MLP neurons of a small language model. Each row is named by its layer, matrix (down: output weights) and neuron, and shows model dimensions 80-175. Each number is 500 + 40 x the weight over its row's rms, rounded and kept within 0 to 999. Numbers have three digits each.
After each neuron's rows is what it responds to, as a language model described it from the Wikipedia text at the highest values.

L8.down82:471537508484535548531460531524502470461430506453495482464508470484470446544579532446495456545516435590475492439548501507519511469487464459561508423475570553471516413486526466509408560477475469489479515491537579416554584505530567553528490555512495557444528506504485526524474490522467557528
Responds to: Prenominal modifier completion

L8.down2021:467542478565527542494513504513539479476509524481485518531469479496413494486540517587533502521521506527508393480631468539451515492467522489508532425432547469492517503518483495494533427520508452547488500521510488467464516508468496511488496528498450537459449486504493536549518553407503590482
Responds to: Mid-word fragments in rare words

L9.down893:537432484533530551552519474511461479493535511451510498547490530398539449447494515529521515426415513519450551448456486482501530519471444457469501477507527465464537467559598462454508434473419492515560550528516503545497505553469494527427550450469523498516490454528498493476639536451509475439
Responds to: Foreign proper-name pieces

L8.down2140:361525500506493547464446497446473520500489550458570517502430521537480455553508499507461548564478538501505512460510512448479485486503581508506564472505502521468528549560516467507452510492487501507533544476513485504496584521514509495485484496495531539461493485487449491548496441535474424512
Responds to: Fixed-phrase opening words

L7.down1973:494522564507506426548498456448553470503484405515499474452490465492501559475475492522507466500492534468504458497456511513502486489424427481510571489520483499464446483491578525542462441458516561536458537429473517510407525531488540488486440569448450527540513466469513524477481535612521540495
Responds to: Number-internal separators

L7.down1244:485483488471562594551509524528463518433543496475572584391460553582558509493499505510473507487455420525504489479489492490520563435481458519519536580476483478487540522502521467478532490550485548416504502507580496488484519541467490445543486469538563512566466540511573484478586491460474464569
Responds to: Surname-ending tokens

L9.down791:490468454458552499479539485509471518547408444477468493434545477539482433491543516523502482510484503483502461502483475581476511442548482492512520498496525490489554494477480553514548474508523503499540469496538470520493615485563467520462489506483459479491444457453538484538491517439506523494
Responds to: Name-final word pieces

L7.down2378:490546452492577522508457494409501481490569509472547542487582521529526491446497488548497525530490432544462509423464471524477511481521493449453476549510590459496535530491552493526479516513458423492518481531455533467489536540495442566503563572481495574479544521499547517493476495507549441466
Responds to: Name-completing word pieces

L8.down2211:467454497502461479569473466499531480434579512427490536505531533430483448496493449527516556528459476440557550495540434447458530526468526427474479461512537485487531508502462485517535518480544467540589480501403530482543458518507504436463496510461471509493537538511523510471499516499489488559
Responds to: Repeated proper-name endings

L8.down2406:538478550492403447556482464527508510513395510514506456519477560571486507568467513529554493483527412526499564536482517495531506519519489479435455475515470494472516503453526554459522498465505486502519499467507513535455508530509539483495535533439544489493486471471564454511526483468409540565
Responds to: Name-initial word pieces

L8.down2327:465438431471524488519489499488482465518494432521539529465549499529422444464434536553485496548583483519566527550402550509491478522586523538494459463463504563542562487478507472476466487549542522474418525495537575455514567488459416537464529565395554481499480525538537550535423479515464524443
Responds to: Coordinated adjectives before noun

L8.down999:472487436518458575475565506547545505442489543518463435492555453462531519487500529486518502492443496465497539511447530469518488531515519499481476437509483572516522484477478532495483488579481515470434518471528567428489490462494560475487493463421530516458551542457547431511521501506535503511
Responds to: Historical time expressions

L9.down2314:520535495494513428537457529519497481456522539496560459436499470473423458440513516560480470471534473470484497520535492536513498636512470512502474482512506492496515462610512545502446546420519557455423542488417612518585509505464590531513469472504507499456501546508498513481499543495487579491
Responds to: Noun-phrase modifiers before head

L8.down808:497479529509510456549452463480493412540404446576494470505531528451515548470560584555508444465513629496514477506485403519528519539469466546543478456513514467525541451431445460558557453537514494524473426534532493486603523548567526500549501457440515577548517448481460493549571496496539515569
Responds to: Predicate verb onset

L9.down2151:522523414474498470460431540549501498542560456521557537470487542517471465550544503491544450408501452479495467559517490520491451491435486492508503563525486554456543489448475520433520535557491515491495499467399547559505457532512493534493495570542452536464481487483464560467491424527476583449
Responds to: Coordinate minutes, word starts

L9.down802:494473484511498491507501550489577575547480530549471450476515512468542523453500460507536458535512512443562433470470534476529465523545536484410533463563515486503499465436469529499507528493514574535473470450479519506479485518424498493470454462468409536544504519519527497535506526543451457487
Responds to: Separators inside numbers

L7.down1396:533539510468507438464471527494507536572513501467541504523536480487465461475502538507502515463530524492478509583544549517548505520568416483498453492465474579488454482508590482538379538461544479549522550550502572557467468487466474468481511448485526462482553488539434504519513579508472505476
Responds to: Mid-modifier continuation point

L9.down541:508497493453491536478501532529488477473514514516503506536491519470510510535519553556468433539534486457500492478459584497513481528445507486545516454437536474605501486495553544414511503460511506502467463560474434521542556559531520462490459472496447499540451438502512529506553437556508497484
Responds to: Mid-name word pieces

L7.down2352:450506455450473488517526533518485513454510488482548458504528476568525603530535523487519522523460495502521507536491451490512485449528505420484529496528467442511459516484564605488483468543465512447539592488544496520499522459514553465528516514500467389459531419475478531499510468486502474556
Responds to: Pre-verb slot words

L8.down383:527502490503518520484506566442495478575539434527565460552539481492519503445450548512492552460455583513530526556519527489474463535540413490504541443422492549485395545511555575504439465453523469503463451518522500509403447414425494482480446483475475457513548497469420497483563553517528535503
Responds to: Foreign proper-name fragments

L7.down1274:547489496484480437480553536481442527520419505491487558555515481490505553493576550536508485537531595465461499534444444488487495566520516521467477509512505558602520494559477498514472518485580516485483465516498617457467493504461432503560513538491517441451500553543531499505444539464485463507
Responds to: Mid-name and coordinate continuations

L7.down1507:492407471549487543547501495581529489498496466473419459484552482508522474520475485424461543569491499490503505498495447544466488432518516538449593463513538523488452579505552443511466479550441557466573491505467572541499457403448500504471432499478522476500505491561521540582506527507492520490
Responds to: Diffuse mid-sentence tokens

L9.down223:467537468502510520482505541507513467492447489440462443486492505536528441527517522539520500562493489443540508422493481457493484460475483520480498404538514528475481499501546493496534543465504581465517528494484487473444522557574460446472443544507512526424455519519506536565517502519444491453
Responds to: Mid-name organization tokens

L9.down538:512486498536477503489481568530476481465506468503574500517487539524475454407492466537471464555530489593476473507475484489477547454484531500539457551457419532502563501384466454504502520605519481588463498483520545542441425495490419360550451458523505466537447511453570537441448543440504439560
Responds to: Pairing conjunction "and"

L9.down1791:452436463436458552489509473471526536480515521485471473452541492455464539550515438515439486503449516428492499532440548535499377558549534508546458452500535545502425494479428491526557488498509563478441479501464565556496475513584503468537517484533416507462514524472492515501568451498563496529
Responds to: Degree adverbs before adjectives

L8.down1883:470546504462482517519489505521517457454520501513444480443485412503563543465535545461456521533565541438511508474464544531533443514539483566574496560489526490497461437457496548542519404503441542483517434489523452573514519473453502536458523483546504509498445435501460510535499503460469585472
Responds to: Foreign-language title fragments

L9.down1828:538532446554431570412544502522537534465507559520501575510478513451601478467427535485523535411497398431424504479491453550382466475464533474406515548459494489459451495506506526495543508483464575442540588517504522559515567501526588592521490456451458508513490415461526550466570523461480480515
Responds to: Numbers plus scattered words

L7.down1315:485547544485496535476533489512605475488589516475541548540539445496523516535501474518529420534494549453479455499456565533502495551536421466456461504500474542511511577511555521486492475617498506551493466511513482497459562524421543459455538484496567483480579482557489491486530521542450546479
Responds to: Spanish name fragments

L7.down747:582482511540450537472524496541488514486478494493495488512467497483444478521494478466465582472482565509516510486472571509443582431470505483501461521507520469511510475518483566478415498451531529537448507475513465458505528466467455579576504559493486475565579523489572534531517466494486451553
Responds to: Mid-name subword fragments

L8.down1327:509513472520476494486496427525495423560497454565491433455524517565424448507598515482539521500526493475494489574509519501551488537539567535537520471456514521530431502447509465454473505562462471475509550503610576486543538435491458505456499528536469428465456486506472482486502480489459544518
Responds to: Pre-adjective modifiers

L8.down163:499428457534497471477545570528486509483473521523481499453542443518546536492490571508530423483475536468442481469459495525572477565474418532476542507588482463453495541495476552525508481510460525464552522493463563542488518498464538471537460463490533486541498460405542527570569558572497501526
Responds to: Digit-group separators in numbers

L9.down686:499457469557549498624468410464579504468506500501532507495538597490500468547414490513420452474472495507528517531530480509495509453493480441510493559500451527501425485521521462510519553462443483605452520506501547486509431504462469551509502501472418541525535565600534513535509485534493456531
Responds to: Names, titles and honors

L7.down1678:462507484456536554533452492535507503506387513528508565516492582500529518471495514517532426472472528511523430499559512537497450492496491504524524490527448508565471534506442516449488546460551482476547463493566527467500534516501474577543459534469469543519408500481483529497518485500570482441
Responds to: Inside all-caps acronyms

L7.down619:578513536421546496443506517458529450483538579463526523542438501483532502491575507477552448519495490516509497540462463536520454464447488462462522456505496512496431498511570463406545472486404579481518472463511492512520490510487546490389553458462568536579479451471559452485484514484522575511
Responds to: Mid-word foreign subword pieces

L8.down677:467553440504534580500438507542435584479560465533450452505559506496513515513523485534466514443474428492510578554548466452488481567543425530551493483458546496584443577520469429435546508479543603558561545616478543460431486446497527544527547430553511497557478539508577528450557446432550548490
Responds to: Foreign name-completing fragments

L7.down1961:486432527527532467570519527537533543471527471495568521486493541488459495438558453511517514450511525521577504517469464449484523519516477545413416532417493489508554494527475511497478546489568465559578534549542495502524439474465487519557524495458517517583450499531515455431499451481462491445
Responds to: Pre-noun modifier slot

L9.down2264:528469470551544516526553444530467458503454568499515557492513450490551499466453527497498521469530467480516425507426531491452530555470496541519439459501566468497508493446548472436476478463567548535465513453478488428524545479512497559496524554537481567476492514572510505498559430517441537490
Responds to: Superlative/comparative modifier slot

L9.down26:429445471520542500502498533450589514503493555498481472472541422434523461483493511511485542604483489508546407508564469442451495447509489593511463398505554458480494483504474526469518500509529476436518571521478435400571505477433553532514461478453469530449504479428504515541551565530496515527
Responds to: Foreign name word-pieces